config.toml
hidden_size = 192
intermediate_size = 768
init = "normal"
init_std_o = 0.0
lr_mult_o = 1.01
lr_head = 0.00804
max_grad_norm = 2.0
decay_shape = "linear"
final_lr_fraction = 0.1
batch_tokens = 65536
max_seq_len = 1024
MLP neurons of a small language model. Each row is named by its layer, matrix (up: input weights) and neuron, and shows model dimensions 0-191. Each number is 500 + 25 x the weight over its row's rms, rounded and kept within 0 to 999. Numbers have three digits each.
After each neuron's rows, "fires after" lists the tokens most often just before its 100 highest values on Wikipedia text that the model never trained on. A number after a token or word is its count.

L16.up429:504487493530513489512531523533510490537510480495497513458494541512442486536504485509498549498500478532541489503529497482514488502489477553504524504546477497520499487575481474473476471507513496503460542527512515483490478484524484539526505507489462501528496504510464515522471510525491493491477472517480529511493554528507448488501519483504510478527474506449520547488545533509492470453482468506480482520510509474546467512474498498511495480467481536497505474555468482475534509507480488460494498448568486506484514543521515521556507519490484478458517474518477510502506534484495488544
fires after: " a" 43, " the" 29, " A" 7, "the" 5, "A" 4

L13.up389:493475466515496485522490498440472544500539503498513505496535539519539518507504507556516514489514449514511444547484500449481515509500492562482491469505515520562495454476474527461517517448534491543445503474479551528503476502495487517508505493548513492490468490480511459489496508544533483519448469501497506490485483505502482552456537497524495481465532498487497520503507490492509515483438521490534531469506494475513470518493469514512493510513525482469544498534509492521490521491446507484489482479494503508493497524508490499504478484505490497496535524535499452529521528537517505519
fires after: " " 42, " R" 7, " al" 6, " A" 4, " B" 4

L13.up269:556498481522513485471488464510486502488530478481498518467501479492530470564503491488470535471464512520508489458459500450563474493514499491485486496504456478443514528493477494495483536505519497490489529519488519506482480508515485538459475513503531478518502533506448488522527543471493503520511511523493507475514479497499519519512554564523518494498509434489503465543493456469498508521471532479472468509506481498512527480477533493510546510507492519513458528476496516474527510515454475489491519446488493518447504487513497488528479519492475498481544461533520503514463511518466463524
fires after: " |" 52, "," 7, ";" 7, " L" 6, " G" 4

L13.up754:489495496513478517472496498478518507459469501452526527470545466533517480520527518550481485476526494501519473537488530511464480476455487500495515520468528490516499434462486487520495546472463486520493502504497505514506473498526486539531502531487458482506552505556515485496522452488541492489497480505491543506495520511432469493488530493513491483462472541511505467539493472475500499474478483521495504494515519437497495501511471538510504491524502516527549443487537504532520470492478467519490503522475548532504492505528551470523506520497517453500500537518505508494533476524517524490
fires after: " " 47, "," 5, " (" 5, " \"" 4

L13.up490:515485507487511509478537512494489496482520507522498493514511459534506468512482457545521492475548502495501494511475482479528459491494519539474528500523532534501504467535534523480505492490513477492495478456524510519493511467477471489539537482487490513492467493546493478537490464483482475437493453466479526501503502470457485492495518445485481465502503492519498488516507493510505554538462568528508468516515539491561497491479509513496526484525516499516521468519522504458543523502492513523541528510508488493502477501558524489488507515479522449475528567525491495527479509533496497561
fires after: " |" 21, " the" 18, "===" 6, " a" 5, "-" 5, "==" 4

L15.up610:495561489496534457460542522534519507471520515517508530469491471503582491516461521494463471478494519460510505492501518503532481469485484492497509521512498474487505539514521500479497577482486499482521508511517519517486495477491480502482522485515500466500528520480484517480524474464517506504497508493483523513529505517492486495510587480505457400469471498517464490542519505516495513493474509508495503490502470505465499500485528506510540487474468495513473483484498511500515515521500488433532469474488497555495555483499477499524503549463512498496472484474518482490483518548470487496
fires after: " |" 35, "," 28, ";" 13

L13.up333:518498524495482517537524496434475476450468489503531464497534517517494490517481500604472504522504478524514489507429498482485489470499529505505504470467502519484526501485473519485473517504525519498472480498508516524529508496493483493518538522497525495516465490532478463493512474521498488470521498486487490490488501483499482538484525471531487445477492461521485485495527474535548455498479484512509489511522513413507492500487484505515509484555540489488522514504518498464506512534529513459482506472497498567481556490520455506503513519481455495449501498493495499501535504500538499524
fires after: " " 25, " |" 21, " novel" 4

L16.up702:505487514545512536469495507499499510535500499466496501473524516520442479514505501537521574434480510507500522496484560463547512482497486481469513488533534496487496515481525495479496491465463509550495521511474494501484513482508510477502512480523479477502517498495509531473550531517459496506533448481511496520516524490508483492507541502504469507520471517549496478506500491509472457498464511540478461525495477529591480498439469528507519505534488490501510492516469505482499481513555508508514494497475514510543512495473501470549485505482456463462508502493510516502466513505451478478
fires after: " un" 28, "0" 28, " " 8, ";" 7, " |" 5, " Un" 4

L12.up501:516496496519484509493515512497524530497502474500515528499502541485490494505480542500526485415471537560536526491456527518469518496473516519502492511514539465495469528506502498509489526511484497533523508523506498526521458461465491494502483489494516482455524507531522514525516486519508493484533499477482480480512530503455523447495455522456529526482468497547493515463496514417513430457515492538502469481487499510545509502487510466494475528489515459541452474513504485497520495496451513488534492510502515495456486530537488486537543478533514520495497502534474515477497494496494473500
fires after: "|" 37, "==" 13, "The" 9, "-" 4, " The" 4

L19.up396:497488517499509500473472516538485482544486492499498508516505481483447492522457503513498535499509473518465489494514495502556446519465466489502523494516527515492495450476538498539489507474493504479418482476495503472524504463522545523534502499553504516519475511520477534489553504503493451547510450520527491522523558460498498507501540478496486480549517519500495456522495488502487476515448504501486462496501490540496517438449480513531514509509532510453496474494490509505509506512484468512475541465482509471538485512524502513534498523479534497486557507517511477482512508490495511527
fires after: " |" 37, " " 27, "2" 8, "0" 7, "1" 5, "5" 5

L15.up374:506510548462535469503466458513521529442494537464534501487501503487506490482472529518469502506452537484565488479491504514498502504553511525486472494485532509506516456483467511516509528480479490517474521534472477506492509496501517527495529500444487507506496507525508477547490544480509487508463535497494495489496494504454490504486508480502454489480502500488510443475537481483531439514478502485463508535501506475510504511509517519531448514488510487503507509511484478528512482495509497471504508474497533540465517501467561427514499474485517517527566539486493542503488468539507528535
fires after: " " 34, " con" 11, " rev" 5, " res" 5

L17.up643:534500510518515483519518558534480455493460491498457523462539531462444487478507534532476471485503539530541487485502510557485506494506520511497485498502498469546508480517490523491461506492512514492484479533517503496500494457517500489514520440507500505525534487504495495502534494502532483503532494520540522484513556494450491514529483448465441480495489503525457493480510451516487488507539511483458468493498516527528473511449492496495492535479450511497504478481452523526522528480523488484488479497498436514507518506514491491513474489522478510499494482492477556502547516448518490533
fires after: "1" 24, "0" 17, "2" 12, " According" 8, "ording" 6, " ent" 5

L11.up284:494464527471453492470459499475498544477546541462535529458502525490495501502506502515512517485503487515549509485477483474517485516485485508491488464478510483447500490468481541471511523484485487558466534504452503519487499467532430553482538460481509508467483528503543480526506510486531512482504518499521529513493486501425498542498523461521489504494502495473495435518531515501497475520565520518500533530521520481505495488509485504507502477520498509502551489513543516494486492489485475496496493476498489525490464508511547467511525511462536473490522489501494491486481552515469533495
fires after: " " 65

L13.up380:509462471528501473489517509463496505510455460481516508532539482497502461508495532465503396530471472522525515504483546483471541464481533470477481484505478464485472475480525529485514505503449483550489500536517515560495495481498510503497495494508509495532513487509491523500479533504516471511529500527510456486517532563490507458502491484489529524479494507538494537505496462451521441477507485488468483458508493510540487495451517496487489511492494497526509458504517451499514506491478516461504522510514512478515511522556503515561518494533504533475482506494493503486520512490512475528
fires after: "|" 55, " |\n" 8, "-" 7, " " 7

L16.up447:523482510491509477467569517496474506475536495520492517495495513519503507508499465494513495465486499494514510515530511488492461500517484541486504496479519494472516494516524521501500504486507454504511515535535512499477494487498493502474508462484462496489505532512474511525513487488485507499489451487524529530527479520446477503500500505471505515476484552440513472506484467478479570508447599500514468556503456438534465499473503543500487504500500510541502491535500478447485485488468447469514529465501474535511494517482518497534516493501527506521555529511542521482472491467488493504
fires after: " in" 25, "2" 13, " the" 11, " |" 9, " " 5, " (" 4

L16.up374:468483484486505505531550522504531476507512519487499516449513496509448479511494470506533493481530574451535476493502492522489494510532501516519508516517505481476493502492442519465424481480510474505508467529515493499512481522510519480510504470514471492503496476528474550520479449529487550487486491457523513530521499517460517492468474517465505482532502506478509516461534478483498524509474490466507459506513556502544463476479484496519521523526473517506468487538486482487525531490508465466490545517491482495446512529524533525498472499498507497524525476535488520523480511465563521497
fires after: "2" 13, " the" 13, " " 13, "1" 12, " a" 8, " hig" 5

L17.up485:526457479504522523488530520465505523489506459482517516474515483504480509500527548457520469458471566469518505499505527451478528451479528524484487486495495478517449511508527501483463507499486464536528490523524535476507464472465529500519531523459509496501476464495498550532498499527464496463515487493496481513511501498475480445502521510441512497496473544529489531466502512465464491470528511521478494458509502508535512509498512490518489535528488510508469442501516509507513475469502521505551536540525510490492501554565510515518491498512458505513519496523513543506485477516480506524
fires after: "|" 75, " " 8, "==" 4

L13.up97:474531551494502492475525474531491509507508508504518530467522476506511473514485512489469520501461470515474459474507524498597453517513524468456518441496474516464508516491475512483477532493514506507484520496523512529497520502480490492506506506506524462529489508485468461522520517515483484511530492511488519479497485512519505479522498536560476509519461465496466517470479483495528502539466518489519452475494468501483500493438516530494514509539521486487451501505502494484533511518460472480522560418523518505438492484499509501503507544508512520514531503506493484534454502465496483499
fires after: " |" 48, " G" 9, " L" 6, "D" 5, "A" 5

L15.up696:489504481501495523522482480457530467495527499466524514534521502468471521525494544547490476524531445523539510574495502481500529454521505500456514518477486483535470489534456492475520475509513463531508484551472458511515484503508500533494473495487490552521503506521511460522473506481491481463510526479488538484517489503494482501461548515549463451582513473477516493486557505523504472448471490505498512488504510486520486503494499495514492490503503455495523489554460495493507479483487472473484486527499469528508526512483485476545538464489511518497519505529488533494500519485488505501
fires after: " f" 15, " " 14, "1" 12, " F" 10, " S" 10, " W" 8

L23.up481:527493453516508485500473518519448495471524493497496509502489505475560512556459485502491494486490496511529519514517486474492459486482494510482490483524514499497468497513508495508479559492496470447496528535462493479503497501467479495501492484511492493465556511517468495490527495502455522503558510470506526467517495531487474450528538476490517525510536511482530533502526487536460530507463514474503519548496481491505470468513486545517520512540509501500493474536514456473521493480444441487518490465488488515463469488479500496542534546455521506485521453529535512479487509506482524551
fires after: " " 39, " |" 20, "-" 5, ";" 4, "," 4

L19.up461:517515529511506490478494541525532557517527493457490533473495518507462487517483511528538471482508504460479526479487496509508508476483460464486468484507567511516511523534493491503514508473524456508556485494477506475555490467515543510486527488492516504496501477528502512511553492534467479508481499540531511506492556518496491503485558476502494514479512557498494498503507500477475444493479531491475454505491507531562547483500464503508490480534503469443521485514517514470486491531525478524483516476499506484515491490510479497529472482502457523480527494522476522431491482470455494526
fires after: " " 20, "1" 16, "0" 14, "2" 12, "9" 8, "7" 4

L12.up53:513523519449515524476482490551504468479502524518505515494519500518527479478502461508493507541529462518472524536516441452530497502511536488495490459514485518477505504510574480496515542506487492448451505457481485493503538498532478508541498509537490494516505505499457464510529455483480522513494489486522503521513502456498489518551531466533484492532513525507494507526506515541493525506497522485531480511479490496486506498458476527500542504515505548456534477498473479464519529507541485537459522438496507531548527486458464496506513524487466487480524463478508486504520514511480468509
fires after: " |" 62, "2" 5, "1" 5, "3" 5, "7" 4

L12.up39:533520505492521503492554437513509483459493493479525515493520482501495451530499522523508470529472489467528491449470532473513539470470496510520522493476554522531491497498483521532492518488546487530513490512468505494513502469548512504487539473482504500568517521535569490520533467506532495483539517486538511501503461485460523523550506492522479495462479516490473441512541475493521472499483523451479510519476481473509502505495500544505515466489471543457500472511470472497508533517501503500526504501473453510486506521477497515516504497493495494498488462476499519457535509495484482551
fires after: " " 79, "1" 4

L16.up224:465466534438462523504507515471486554495484487501509517475478510521469463482497509482504506509554505516462483514467510515537451518542486474509508481544548484497528568476506513492469472469477479507502519499479474502519515474452517505522489518483472501499512480531490498494560525516444478482473481521524524504505480496455505527509464519499460450507468536483528538490501501515488508521497467493480493539510529517513487483519505482495484447502521476548542492511513493510533521505498474505487523461492501538526497514533524526499507510467505548496518507491473450477559535502512475480
fires after: " g" 26, " n" 15, " com" 8, " st" 7, " ind" 4

L13.up313:541485495472509506518504496531528506462545476503533476451508525480491505488510459510538524491513523497568486482515506518542487543475481533541501495562516496515509469506516466537503484485489488507467515491473506523513489474495491514488484477502544548488497482498497537564486508551506519481426489481482459482496476501516507469458481507504509490511551469506488533468515492525486490510463533492525513492509501523524446477509547529500509497509490499463503467521475476409514496485516489480477532528535489490505482504508486535525489522498493455485537487536506526524505517477507498531
fires after: " the" 44, " a" 12, " The" 7, " his" 6

L17.up704:477478522481491505494507473470535510454510521464503513486490511507511491500503479472527504543520485480530484473499512524471466502476496490502498473470530474519527467510501510464508511517516482557487509481524494483502528460527495505505554495476503533526524517505497489530514466526572517530516490433495525534551473504451524452466490469494485503463461506473512451486508455525506476484490511505509471490504487440533511481498538535540518534523514498459546490486498487540510463497467481480511500505510499528465475469538560446495529528483474536498498482500523509523499508509494511533
fires after: " " 49, " rel" 8, " Dev" 4

L16.up755:495518508512536510490478538491495487544509464487523502474520560508468462521460519488494478495513502501516466474540499517503504483553469498463492471501521467478513514496455502479500509499527476493490464519490491484477466483533504475473519497513519476509539498505527493475494401512479483514543463515498504547504479524493480456492535494492494441517509517549501556466532498484485527493503508476488481541499496503539479528526494484468485473510507499484540477494505485468509499526537491472503524490536455486487535513506533551518539519500461433492515516517511523511486518513555502476
fires after: " the" 20, " of" 17, " a" 10, " The" 6, "," 4

L19.up619:523514502518506507495515486547493488491529507463478519470489481502541495520473459521500485552495454498519492497467485518517494534493505444484492452512524535528495500484506522494494552487520501483497528473464498516529544471544528493527484517540499501549506503472476505469531509477500512530472486520516516495515533487508490529513524436524467470519543555481470516535465480465489479497478498490465526497458477473489511484483516508516508507511513535463484527499495495490509512520548491471438538461484455508526529462464487460536500491468487506541498502472520480458520479522453482477
fires after: " |" 52, ";" 19, "2" 6, "6" 4